Weights of a small GPT-style language model, trained from scratch on English Wikipedia.
Training: a variant of Muon for these matrices, 1155M tokens, 4877 steps.
MLP neurons of a small language model. Each row is named by its layer, matrix (down: output weights) and neuron, and shows model dimensions 304-399. Each number is 200 + 20 x the weight over its row's rms, rounded and kept within 0 to 999. A neuron's up and down rows have the sign that makes its largest values positive.
After each neuron's rows, "fires before" lists the tokens most often just after its 100 highest values on Wikipedia text that the model never trained on.

L3.down475,202,200,197,193,189,171,163,200,189,149,177,186,172,159,193,198,202,198,213,189,182,176,206,176,190,198,213,212,181,167,210,229,140,196,199,172,228,189,238,214,194,172,240,242,178,234,240,212,203,208,207,178,164,226,228,210,221,181,216,189,167,203,160,212,212,215,221,213,167,162,194,234,165,171,193,229,202,202,224,213,239,207,220,204,228,192,179,192,193,215,198,175,215,212,200,182
fires before: " ", " \""

L3.down488,219,193,203,228,186,198,240,219,194,210,179,192,202,205,214,198,238,194,199,220,198,192,214,210,173,193,216,201,135,209,246,196,171,180,214,223,210,218,195,199,171,175,162,246,167,238,202,162,198,188,215,195,195,205,236,212,196,185,189,166,177,182,188,235,198,181,186,215,233,204,207,203,202,234,213,198,200,202,202,194,216,170,222,233,169,185,207,180,233,190,209,200,192,171,217,195
fires before: " \"", " ", "20", "\n", " +", " →"

L3.down806,191,181,218,222,209,214,217,187,197,217,176,181,199,186,214,194,191,193,188,210,184,175,203,208,199,183,218,169,196,200,197,191,205,228,210,229,221,231,200,209,204,216,177,183,201,184,196,216,197,207,203,201,208,221,170,183,199,226,200,208,178,195,179,179,230,183,202,196,229,168,194,216,205,217,192,214,178,204,176,212,218,214,183,228,234,198,212,236,168,182,210,225,222,215,207,199
fires before: "==", "===", "The"

L3.down1237,197,168,193,218,229,213,198,210,187,184,236,219,196,230,189,199,200,166,164,209,211,202,195,156,190,216,210,193,194,222,208,223,209,201,192,162,211,200,179,209,205,192,176,188,190,197,255,177,197,196,183,157,175,212,157,186,181,220,199,211,211,242,222,194,190,179,215,208,207,204,193,218,198,203,190,202,203,194,205,196,182,205,175,190,237,221,185,175,214,226,229,219,224,242,209,235
fires before: "-", " a", " is", " Japanese", " was", " an"

L3.down1301,191,199,235,217,210,194,230,191,198,202,207,229,196,189,191,221,187,234,225,254,209,185,210,235,215,201,221,207,195,209,249,190,210,197,189,231,199,171,218,192,193,163,226,178,187,207,185,197,200,209,229,220,210,210,175,179,161,226,203,208,198,161,195,189,155,196,208,215,206,222,194,202,198,226,203,213,185,166,187,214,177,207,195,212,200,177,219,196,196,165,183,199,160,207,226,219
fires before: " ", ".", " |", "56"

L3.down40,195,207,191,196,198,174,212,153,191,196,187,203,203,193,171,228,168,190,235,185,212,212,210,225,170,200,190,192,195,207,198,216,201,202,180,178,195,185,193,195,204,225,195,195,214,217,177,182,187,207,184,183,160,208,245,209,200,204,148,204,179,214,196,218,211,189,222,202,219,191,232,179,176,199,238,183,180,180,187,170,209,170,174,211,243,193,208,181,202,183,197,185,206,208,198,193
fires before: " ", " —", " |", " |\n", " Christie"

L3.down734,197,193,233,170,225,217,200,221,194,190,219,190,205,230,157,202,200,199,196,193,204,181,209,217,206,203,182,194,194,213,211,189,222,187,212,231,202,199,231,191,220,233,196,236,200,233,197,191,222,193,211,218,189,241,220,187,182,188,187,178,227,215,202,208,208,206,199,185,221,207,200,183,222,185,205,216,188,202,208,180,189,186,198,255,234,193,156,201,159,232,192,169,213,228,189,198
fires before: " to", " in", " with", "{", " from", " the"

L3.down969,165,222,205,208,245,202,171,205,222,182,230,217,210,201,205,214,222,219,209,262,176,199,179,236,212,221,174,196,209,210,211,180,181,176,176,203,193,179,192,160,224,186,185,201,187,204,166,168,215,212,227,200,216,177,179,159,158,246,226,183,156,166,226,202,187,221,185,181,218,202,201,220,190,222,191,192,204,186,190,194,177,222,185,203,223,196,189,209,184,186,209,180,192,203,207,218
fires before: " ", " ("

L3.down228,237,169,197,247,174,217,196,208,203,217,240,202,196,191,172,201,193,204,192,183,156,223,237,198,195,176,195,220,237,208,195,212,192,233,189,214,220,237,207,219,178,182,179,185,206,173,179,201,192,173,209,195,208,184,190,203,211,195,212,200,225,217,181,187,206,186,206,203,168,198,187,212,164,227,204,205,207,194,200,189,233,209,203,208,186,199,218,175,204,197,210,165,183,161,183,192
fires before: "==", "The", "In", "===", "On"

L3.down1051,218,196,229,242,187,215,218,206,198,209,207,178,185,204,207,199,202,206,229,173,221,184,193,175,236,215,203,191,224,174,215,220,216,210,202,162,192,230,235,219,189,181,195,180,240,219,181,216,228,215,219,196,187,145,154,192,201,186,170,201,195,169,207,201,186,185,218,213,214,194,224,182,201,231,177,210,210,194,181,237,178,243,192,169,165,183,170,194,196,190,179,205,204,203,176,208
fires before: ",", " as", " that", " the", " to", " he"

L3.down11,208,165,159,187,200,217,226,209,213,201,175,182,216,207,214,228,178,219,181,190,196,186,160,218,198,202,171,210,223,208,199,171,195,235,208,222,197,165,227,214,192,172,171,191,206,222,206,201,186,206,173,245,167,240,193,231,182,168,223,197,183,192,225,221,192,197,203,198,194,201,205,203,204,213,191,240,227,174,209,197,231,188,193,227,185,188,221,179,237,188,203,214,220,226,203,196
fires before: " ", "ared"

L3.down946,198,196,236,181,190,210,192,212,183,185,191,210,211,202,190,180,215,204,200,185,190,210,191,158,154,212,183,198,199,196,225,211,182,221,215,175,170,161,218,194,233,230,209,202,186,242,173,176,191,162,247,205,191,182,218,207,229,157,204,181,210,192,184,208,172,215,224,180,215,176,207,225,194,175,180,178,187,197,221,212,181,162,202,181,227,182,176,212,200,262,182,199,188,251,219,201
fires before: " ", " +", "'"

L3.down276,219,196,190,198,216,230,193,231,183,187,208,180,252,239,201,204,203,203,202,213,141,226,210,193,197,166,206,172,199,195,171,206,223,204,221,207,256,216,212,199,239,205,190,177,174,231,171,210,206,190,192,214,211,183,197,155,227,250,178,177,188,230,200,212,201,201,205,226,186,202,185,207,211,210,152,190,229,223,179,193,209,222,179,194,196,197,211,177,201,213,212,185,202,187,202,185
fires before: " ", "as", "a", ","

L3.down327,232,204,180,212,190,208,199,148,213,176,189,232,171,192,174,214,198,211,205,198,195,212,197,204,183,201,210,181,206,241,179,208,216,174,171,178,201,189,221,219,194,205,183,184,243,178,224,183,204,211,185,197,218,234,188,209,210,180,212,207,220,183,219,199,223,164,223,199,174,243,180,180,178,204,199,229,231,243,169,225,214,188,237,196,195,217,202,196,186,225,194,240,179,189,201,181
fires before: "==", "The", "===", "In"

L3.down35,193,169,209,189,189,201,236,168,201,182,222,194,236,227,214,214,203,175,218,192,175,184,198,204,192,205,254,204,203,200,214,207,180,227,207,178,212,182,222,184,221,217,169,226,210,207,184,190,217,178,214,190,218,223,197,218,186,185,200,184,222,211,239,176,224,201,213,202,208,192,201,179,223,174,195,200,202,198,181,203,207,248,202,204,222,186,215,192,156,204,200,213,195,158,197,211
fires before: " ", " January", " the", " April", "19", " October"

L3.down911,226,201,200,225,203,205,196,159,234,175,217,213,178,190,202,236,208,212,194,203,183,204,216,222,176,170,220,236,239,245,222,213,217,171,213,216,186,210,221,212,205,202,211,195,202,202,212,210,223,189,150,187,171,176,201,180,211,204,200,179,233,180,174,212,173,190,185,158,186,179,183,233,204,198,189,202,222,169,182,165,226,171,194,181,191,175,206,184,184,209,179,173,185,173,199,190
fires before: "==", "The", "==="

L3.down1055,196,213,172,194,194,194,186,180,183,171,203,192,182,203,225,199,231,185,226,222,182,174,199,233,205,232,177,200,174,209,217,185,197,192,187,203,248,239,181,214,208,198,202,212,192,197,198,153,184,217,214,180,188,244,204,190,200,182,220,184,202,209,172,216,180,217,200,143,225,211,224,212,217,194,204,190,183,179,247,183,223,220,225,211,199,168,182,167,186,210,191,175,201,170,228,200
fires before: " ", " \"", "0"

L3.down1341,215,178,193,227,207,165,191,201,188,212,186,219,199,203,190,210,171,224,195,232,213,193,200,223,201,200,197,201,177,193,228,232,229,190,206,218,196,167,183,182,214,188,202,193,201,207,199,191,208,178,177,192,189,206,164,193,212,180,197,197,233,205,257,205,177,181,193,177,180,222,213,169,199,201,146,236,208,201,197,178,174,177,230,227,192,190,216,216,187,182,198,169,217,209,202,199
fires before: " ", " .", "5", "38", "27", "1"

L3.down65,216,214,219,196,187,198,211,189,216,199,209,191,206,180,182,216,210,184,234,182,223,220,203,219,218,203,197,194,218,247,209,207,232,190,196,190,207,179,186,182,194,164,196,227,178,190,160,198,200,213,204,198,230,205,197,180,193,201,192,190,202,193,238,232,215,187,224,189,224,221,229,194,190,204,190,233,195,195,225,187,200,198,176,184,184,203,202,221,199,160,189,201,193,182,202,201
fires before: ")", " (", ")\n"

L3.down979,194,177,193,199,217,203,215,196,185,213,181,231,221,220,145,208,232,204,214,180,181,205,206,207,197,205,159,182,210,187,209,182,193,231,199,242,192,183,189,189,218,200,241,198,188,194,140,200,206,182,222,185,176,225,196,230,208,204,196,196,194,185,217,208,212,222,188,204,214,214,206,192,198,209,210,213,210,191,219,191,202,218,191,151,199,170,201,194,200,197,161,179,215,222,199,169
fires before: " "

L3.down117,225,211,206,166,226,190,193,225,177,207,214,174,183,219,208,193,189,187,185,221,180,174,194,202,205,185,197,155,189,211,205,199,194,208,229,218,212,194,181,223,211,186,197,220,195,175,195,194,253,182,211,220,246,172,196,213,199,194,171,204,182,215,169,212,190,210,196,208,178,199,209,170,229,205,179,191,189,178,221,206,220,193,225,214,164,177,186,202,242,205,218,209,168,167,219,183
fires before: "|", " the", ".", " there", " it"

L3.down771,182,199,181,173,220,222,226,193,238,164,220,209,205,187,214,201,188,236,198,179,176,196,204,178,206,202,225,202,204,187,154,178,179,183,195,179,207,174,212,213,230,233,168,243,213,198,200,178,225,191,170,179,198,179,186,198,195,189,172,196,172,174,178,197,147,188,197,204,193,191,185,188,202,202,176,226,161,179,207,153,197,224,210,195,236,221,182,228,173,205,181,201,203,179,180,237
fires before: " |", "–", "nd", ".", "-", ":"

L3.down637,171,196,181,175,184,169,203,212,214,215,206,228,232,196,218,204,192,197,182,217,200,174,214,178,194,187,184,192,233,220,200,225,210,189,201,213,200,201,207,178,206,197,209,209,202,175,174,198,202,197,210,207,198,220,231,140,182,178,175,237,198,234,232,199,180,182,190,203,186,216,213,227,196,207,213,230,173,175,182,191,193,193,211,215,217,180,199,226,237,185,185,195,185,179,191,209
fires before: " ", " II"

L3.down22,220,190,191,195,226,199,186,182,205,202,221,200,172,236,205,199,212,271,197,216,210,206,187,169,180,182,211,168,221,192,199,217,188,189,178,197,216,250,193,190,224,182,229,173,195,223,164,209,202,226,208,246,192,232,229,176,196,189,206,188,206,208,198,171,184,182,194,204,231,220,211,199,219,219,193,179,183,178,190,152,234,186,198,200,210,187,179,203,212,228,185,184,184,186,223,208
fires before: " ", " Title", " (", " Team", " W", " D"

L3.down991,183,197,183,204,203,224,165,201,204,237,216,172,184,176,177,232,193,221,168,224,182,227,216,198,219,175,196,184,203,197,195,185,221,163,180,211,190,201,240,193,180,169,208,190,192,229,206,194,181,199,234,196,192,212,195,192,214,201,164,203,196,195,214,189,187,226,233,224,205,187,172,214,183,178,255,191,187,183,194,211,228,183,183,213,214,235,199,181,187,209,179,224,212,221,212,191
fires before: " ", " to", " was", "==\n", "res"

L3.down175,204,188,220,219,170,184,249,195,210,196,216,217,217,205,211,178,171,201,198,177,181,230,208,197,217,183,213,153,228,192,206,189,170,179,201,193,211,189,216,197,165,195,183,200,194,216,192,228,225,166,180,199,215,192,209,189,189,210,214,219,202,186,225,175,178,194,180,243,203,190,170,195,200,167,169,203,218,186,199,199,206,203,202,167,206,207,232,189,211,187,247,234,200,199,215,217
fires before: " ", " |"

L3.down1175,214,186,187,160,194,185,168,195,214,184,223,174,221,207,245,173,215,182,230,203,225,189,202,194,198,204,187,190,180,194,180,185,203,202,196,201,200,210,187,203,226,212,207,191,213,222,190,198,214,222,215,201,176,199,198,203,197,207,228,218,204,186,243,203,195,198,190,173,194,214,191,197,198,213,184,214,211,219,172,210,198,192,205,224,208,198,185,236,205,193,197,194,228,205,193,164
fires before: " ", " the", "Al", " adj"

L3.down510,208,194,218,203,207,190,185,194,223,227,178,179,199,173,181,211,213,186,214,200,178,185,222,216,152,216,154,191,181,195,204,202,226,193,185,204,193,205,174,198,220,184,198,191,182,204,208,159,207,212,214,162,196,179,177,193,188,203,167,193,213,186,195,202,219,211,195,168,185,197,198,188,183,167,191,226,192,211,204,202,189,174,212,231,217,198,190,211,212,199,178,211,202,220,193,211
fires before: "==", "=", "===", "The"

L3.down78,168,196,208,214,192,200,186,232,205,215,192,210,197,194,208,188,220,196,172,187,200,213,186,190,165,141,214,188,226,181,199,217,196,156,204,217,194,216,206,187,224,201,208,193,196,183,206,227,213,229,218,237,197,213,209,233,177,183,181,232,230,203,195,229,213,217,212,187,226,178,199,170,218,167,211,207,186,162,180,192,178,211,200,205,209,204,203,193,231,222,198,210,228,225,194,208
fires before: "==\n", " in", " to", " life", " of", " on"

L3.down314,204,165,217,228,205,210,187,185,209,203,211,205,194,199,198,212,222,203,188,186,198,202,203,206,170,186,212,189,219,193,228,201,232,176,226,217,207,228,232,226,197,221,216,228,190,205,180,188,241,208,200,184,188,202,213,199,188,209,201,205,215,195,202,217,199,198,198,185,179,185,185,178,193,183,199,186,206,207,183,230,211,193,198,179,182,195,203,157,195,202,204,211,190,172,165,191
fires before: "==", "The", "==="

L3.down357,184,205,165,192,206,185,210,211,164,173,220,247,185,167,178,217,189,231,231,206,182,207,247,216,205,239,180,189,232,235,205,208,199,171,197,165,178,198,176,217,221,201,211,190,199,199,176,184,200,200,185,192,217,208,210,212,195,226,202,157,227,222,225,217,212,213,224,208,215,209,189,214,223,229,219,188,213,203,179,238,214,217,208,213,198,231,202,172,161,206,216,186,181,205,202,201
fires before: "-", "|", "==="

L3.down174,180,231,228,175,198,190,198,186,207,208,191,173,195,181,179,213,210,154,190,212,150,239,203,192,175,187,213,226,216,203,245,184,214,232,177,192,190,201,207,217,229,198,188,219,180,199,219,178,192,177,203,178,195,153,162,226,203,203,172,228,198,176,188,185,212,214,210,207,229,192,205,218,224,229,224,204,197,182,249,187,195,222,217,163,218,210,226,209,203,245,195,205,181,204,171,223
fires before: "1", "0", "2", "3", "4", " "

L3.down665,210,191,221,213,194,203,150,187,227,195,241,182,177,199,167,185,210,190,195,177,163,176,188,196,190,215,176,227,217,183,203,215,186,215,223,198,204,242,197,193,204,182,213,201,221,199,202,183,207,182,201,194,214,182,198,200,198,221,212,224,241,175,206,198,211,188,177,208,229,173,239,193,165,203,176,245,226,184,185,180,175,181,218,210,154,191,201,207,205,191,200,209,181,205,226,195
fires before: "==", "The", "In", "==="

L3.down99,213,214,176,229,189,191,185,213,199,219,246,187,182,194,171,223,228,185,215,200,168,193,209,225,199,226,187,243,243,243,203,198,204,210,225,201,206,215,215,202,181,189,177,195,202,184,194,214,194,169,181,224,202,216,187,195,202,216,200,217,223,198,205,189,193,212,187,183,192,212,188,175,190,230,194,209,213,162,187,174,209,178,195,184,144,183,198,198,226,199,182,178,209,162,208,186
fires before: "==", "The", "In", "==="

L3.down100,210,216,188,195,195,200,200,191,186,218,173,262,211,173,174,207,195,169,185,211,213,175,214,202,209,219,184,230,174,237,209,199,158,193,178,191,189,231,204,189,175,183,235,178,189,178,171,178,208,214,197,195,199,215,185,178,199,170,169,206,210,211,214,229,187,193,184,205,229,195,213,199,229,246,183,210,208,166,191,178,239,192,188,214,198,210,179,191,206,174,172,202,212,217,213,176
fires before: " ", "20", ","

L3.down1076,213,181,207,198,222,186,183,190,206,246,223,193,197,232,196,170,169,244,186,218,193,213,200,186,232,199,189,196,125,210,215,225,182,192,211,228,214,188,233,180,218,160,193,173,225,221,206,219,186,212,207,217,229,239,218,198,192,183,213,239,174,189,194,171,201,199,199,199,223,204,200,164,224,208,187,167,199,208,177,219,233,196,214,180,221,162,167,200,203,213,207,243,195,219,182,196
fires before: " as", " to", " the", " than"

L3.down764,184,168,212,189,207,195,223,200,205,208,216,204,176,238,219,232,216,162,198,223,186,188,204,168,203,190,184,182,213,204,190,187,177,216,221,234,212,193,182,214,206,214,200,177,210,201,186,196,183,210,211,220,201,156,183,231,223,191,163,185,185,164,215,207,243,187,205,211,207,186,163,177,218,168,204,220,194,213,215,191,214,212,197,188,226,219,223,201,193,256,214,223,195,210,217,213
fires before: " ", " the", " December"

L3.down173,234,218,215,196,178,205,199,202,214,184,192,210,182,161,185,183,214,225,225,209,212,183,205,199,202,201,198,179,252,211,194,181,199,222,199,179,196,184,199,217,160,173,195,221,176,194,214,196,228,227,202,196,209,169,217,200,194,204,196,196,198,198,191,199,221,188,200,179,181,201,174,209,204,197,201,185,222,205,214,190,218,218,184,207,220,194,212,217,204,203,179,206,173,188,190,204
fires before: "==", "The", "In", "===", "-"

L3.down551,173,187,229,154,206,193,189,163,217,203,220,225,215,170,200,167,187,178,218,228,211,185,142,193,173,249,252,183,195,161,217,218,194,209,189,172,195,192,211,226,153,163,193,193,192,173,199,216,219,216,222,187,185,196,148,203,194,229,221,235,192,218,171,185,188,198,190,203,197,179,230,208,184,186,187,209,182,178,197,162,210,187,231,210,194,201,194,228,191,191,187,190,193,159,218,183
fires before: " |", " an", " a"

L3.down1292,201,195,227,194,186,204,193,179,216,221,227,211,195,207,176,188,215,214,180,182,193,168,171,214,197,200,203,236,214,202,196,232,181,196,166,198,206,221,218,205,231,217,221,228,183,230,191,176,209,181,185,201,229,201,201,205,240,193,217,177,196,240,221,192,200,173,167,205,224,211,225,190,222,217,172,186,180,205,162,233,209,197,179,185,190,185,240,215,225,189,190,203,232,236,251,207
fires before: "|", "|---|---|---|---|---|\n", "-", " the", "The", "|---|---|---|\n"

L3.down624,167,193,196,222,222,238,182,189,219,208,195,195,206,205,165,211,205,204,216,229,187,224,245,209,220,196,204,208,232,168,209,194,236,206,195,196,177,235,223,220,174,201,196,212,208,236,188,138,225,204,185,171,224,199,200,210,167,207,173,206,156,204,205,187,222,176,195,182,203,190,181,211,230,186,185,178,189,217,215,210,200,205,204,201,191,178,203,187,208,186,183,209,174,168,217,207
fires before: " ", "–", " |\n", " |", " Qualification"

L3.down710,182,187,205,215,205,218,179,200,192,196,216,215,179,213,185,216,221,197,212,197,223,188,205,209,178,161,203,211,215,181,190,209,214,214,188,206,190,187,220,196,184,172,194,202,159,195,165,197,199,193,191,221,228,207,163,206,195,192,241,224,219,204,213,201,192,192,171,212,181,186,219,201,219,193,226,186,158,209,180,222,187,212,179,223,211,141,226,213,182,166,200,182,201,219,197,232
fires before: " the", " ", " his"

L3.down569,203,219,216,227,186,199,220,195,215,212,203,221,174,220,206,203,210,183,211,197,199,201,193,168,202,210,186,156,207,237,191,179,210,213,195,191,217,192,177,197,191,164,193,195,215,171,224,212,213,216,203,208,187,203,200,190,195,223,206,230,200,154,190,202,221,218,212,201,201,222,196,180,192,190,195,244,170,200,222,206,178,228,188,183,150,191,198,157,217,189,196,262,187,206,189,216
fires before: " of", ",", " ", " to"

L3.down1079,190,184,184,212,198,214,204,203,220,205,213,204,227,210,209,194,224,188,212,195,229,205,193,197,225,210,207,203,192,136,193,207,186,171,166,176,198,224,217,228,185,153,214,177,192,191,201,200,180,174,180,189,219,209,198,201,218,193,208,199,242,205,166,210,203,184,218,195,178,216,175,193,233,185,233,202,200,211,194,209,205,223,208,193,224,197,201,159,189,159,179,192,217,233,222,203
fires before: " "

L3.down411,198,194,232,205,215,183,210,211,213,225,193,213,189,184,211,206,178,184,206,198,176,188,207,200,182,207,227,180,205,180,224,198,236,180,219,203,201,132,184,176,201,184,215,184,181,222,208,194,194,190,207,217,202,213,195,193,206,221,172,198,182,201,222,213,186,190,185,188,201,193,206,223,218,188,184,198,210,202,197,202,229,194,181,198,221,200,178,203,218,208,177,217,174,203,202,191
fires before: " "

L3.down501,209,212,190,218,203,175,173,179,238,198,206,191,228,202,198,198,204,188,204,205,223,196,228,228,207,187,168,205,221,247,211,201,210,231,185,206,189,176,190,219,193,199,211,219,194,169,198,208,195,190,214,210,208,177,167,172,192,201,228,191,201,235,219,213,188,181,183,188,178,222,190,201,188,210,191,233,183,200,222,212,183,171,180,247,197,206,171,206,197,206,197,189,220,201,169,167
fires before: "==", "===", "The"

L3.down90,182,223,217,164,209,200,194,219,218,201,210,199,191,227,155,206,185,187,196,183,200,230,210,174,239,196,222,206,193,184,211,161,191,219,170,186,212,189,184,242,195,216,169,211,169,193,142,199,175,218,218,197,190,179,194,181,178,175,201,182,196,235,187,204,207,200,208,226,188,211,181,194,243,185,207,209,162,195,175,189,213,214,199,171,227,198,239,192,217,199,177,205,212,179,214,203
fires before: " ", " of", ","

L3.down731,206,213,215,233,209,226,199,222,195,219,216,249,213,232,185,215,183,191,188,186,234,163,175,229,218,202,203,224,223,210,202,218,196,192,188,176,218,218,190,204,167,225,206,188,212,194,194,211,219,195,187,192,214,203,188,206,190,173,216,206,212,235,235,207,139,193,179,199,229,190,178,198,185,173,203,185,214,194,183,233,215,191,213,212,216,217,198,196,204,173,217,211,209,221,207,214
fires before: " ", "0", " —", "2", " |", "1"

L3.down169,237,180,195,229,193,217,208,215,189,183,209,184,234,170,204,171,202,184,212,190,195,218,196,202,190,193,194,178,185,209,198,209,215,216,178,157,159,207,195,197,214,194,201,218,218,204,198,219,208,229,216,199,197,201,213,184,195,206,185,192,206,224,218,203,179,190,224,220,214,236,216,200,182,161,186,184,196,193,205,205,179,183,199,180,229,215,173,185,233,189,188,190,218,190,194,167
fires before: " a", " an", " the", ":"

L3.down1085,193,171,143,206,222,206,198,210,204,199,220,195,211,221,189,258,153,162,189,168,161,197,202,197,250,209,192,182,220,175,195,188,219,216,196,175,242,193,192,181,189,225,187,182,204,210,185,210,182,201,214,188,183,202,198,201,179,177,180,210,201,220,176,196,212,242,228,181,197,192,185,184,170,215,191,207,232,212,189,219,190,188,209,218,194,234,247,223,208,209,244,245,183,222,166,194
fires before: "===", "-", "|", "==", "•"

L3.down301,214,216,204,204,194,229,216,208,223,208,203,178,171,221,219,213,233,238,182,182,184,196,206,198,170,201,197,200,179,189,203,220,178,150,195,165,199,170,190,213,211,215,187,202,194,150,211,166,204,220,173,188,180,187,143,187,208,221,229,179,230,192,167,221,231,229,216,186,184,207,176,186,202,188,160,189,213,193,220,182,216,201,191,203,201,207,169,209,236,198,207,177,184,196,177,201
fires before: "==", "===", "The", " ", "In"

L3.down931,203,201,225,198,229,192,196,185,191,188,216,178,205,209,189,202,153,205,190,256,212,179,154,202,150,272,220,185,201,164,219,188,194,198,215,168,209,214,188,206,177,204,172,183,189,198,208,220,172,195,191,191,217,199,240,190,177,218,198,190,230,174,219,202,216,214,177,218,241,196,205,188,190,234,207,225,213,199,204,218,174,202,170,174,189,232,228,195,207,206,194,229,172,229,205,189
fires before: " ", " |"

L3.down776,167,213,162,195,235,218,194,223,191,189,186,196,215,197,221,175,208,175,241,200,176,198,198,218,223,212,213,184,174,212,201,208,222,203,206,220,166,243,214,211,139,213,156,184,154,215,186,229,155,222,194,206,201,210,182,174,191,163,187,211,215,205,200,185,195,179,187,202,197,153,213,191,240,176,204,215,227,210,241,166,231,188,215,192,205,221,201,207,211,186,195,178,198,198,201,188
fires before: "20", "19"

L3.down1260,198,203,210,202,218,176,197,195,188,184,189,203,175,167,241,206,189,197,163,197,202,156,200,192,180,192,204,188,225,176,237,200,242,187,158,185,176,204,243,226,182,178,192,215,181,177,230,195,234,194,197,200,276,185,219,183,207,225,199,205,231,222,192,184,219,221,228,194,210,200,197,213,207,215,207,206,239,200,200,213,207,188,171,239,204,197,196,179,205,166,173,194,172,230,208,205
fires before: " ", " ("

L3.down1222,225,226,204,190,230,198,211,203,201,191,205,189,205,204,227,171,180,176,205,182,180,200,191,214,189,192,202,197,187,185,198,198,218,192,215,244,219,218,190,180,177,192,220,223,244,201,243,217,208,192,229,191,178,234,194,174,194,208,221,206,206,209,220,199,161,228,188,199,235,218,196,240,153,227,230,173,181,223,205,182,203,203,163,228,223,152,179,183,235,182,205,163,223,184,214,199
fires before: " ", " the", " +", " Kazan"

L3.down388,178,165,187,234,155,198,221,213,231,201,211,229,200,215,204,180,168,197,209,209,186,241,212,167,188,193,206,190,193,212,196,189,193,170,216,220,170,210,171,163,220,160,218,151,178,212,226,202,166,193,192,200,186,225,190,205,194,219,168,196,209,177,195,178,224,196,218,222,166,227,194,177,196,221,195,179,251,200,218,174,195,185,219,185,200,190,183,205,162,190,203,179,227,237,202,215
fires before: " |", " (", " |\n", " -"

L3.down284,199,214,204,214,227,182,165,172,202,224,186,166,164,209,188,183,217,209,219,200,225,205,210,188,222,185,221,227,216,190,244,208,206,176,202,193,211,213,177,186,215,232,184,198,210,238,174,177,188,215,190,193,177,193,198,236,232,183,193,158,190,184,236,199,203,185,204,174,199,178,189,190,200,183,200,214,204,226,194,169,183,179,208,213,183,211,193,187,173,184,191,207,185,218,222,212
fires before: " ", "2", "4", "1", "0"

L3.down98,202,182,187,196,221,215,179,185,205,178,185,216,207,178,199,212,192,216,186,189,243,196,198,190,209,199,219,222,193,206,182,211,158,205,196,170,200,223,174,199,207,220,223,192,192,219,210,174,219,197,213,190,151,220,197,205,215,173,179,193,225,202,220,236,208,198,148,231,201,202,167,180,229,209,200,233,235,215,210,183,208,176,200,226,193,195,216,193,208,186,210,224,199,193,229,169
fires before: " ", " |", " (", " Released", " -"

L3.down1099,208,159,216,188,184,192,210,216,217,185,185,174,207,184,230,183,141,212,173,169,223,187,163,219,180,206,199,201,198,185,174,196,169,253,227,180,226,192,173,212,207,212,186,198,194,219,158,192,170,210,223,207,226,202,196,197,217,219,195,187,224,184,214,196,174,166,180,215,196,167,186,196,216,219,204,215,225,236,220,159,199,208,191,187,198,190,196,235,211,183,186,180,170,215,235,210
fires before: "|", "|---|---|---|\n", "|---|---|---|---|\n", "|---|---|---|---|---|\n", "|---|---|---|---|---|---|\n"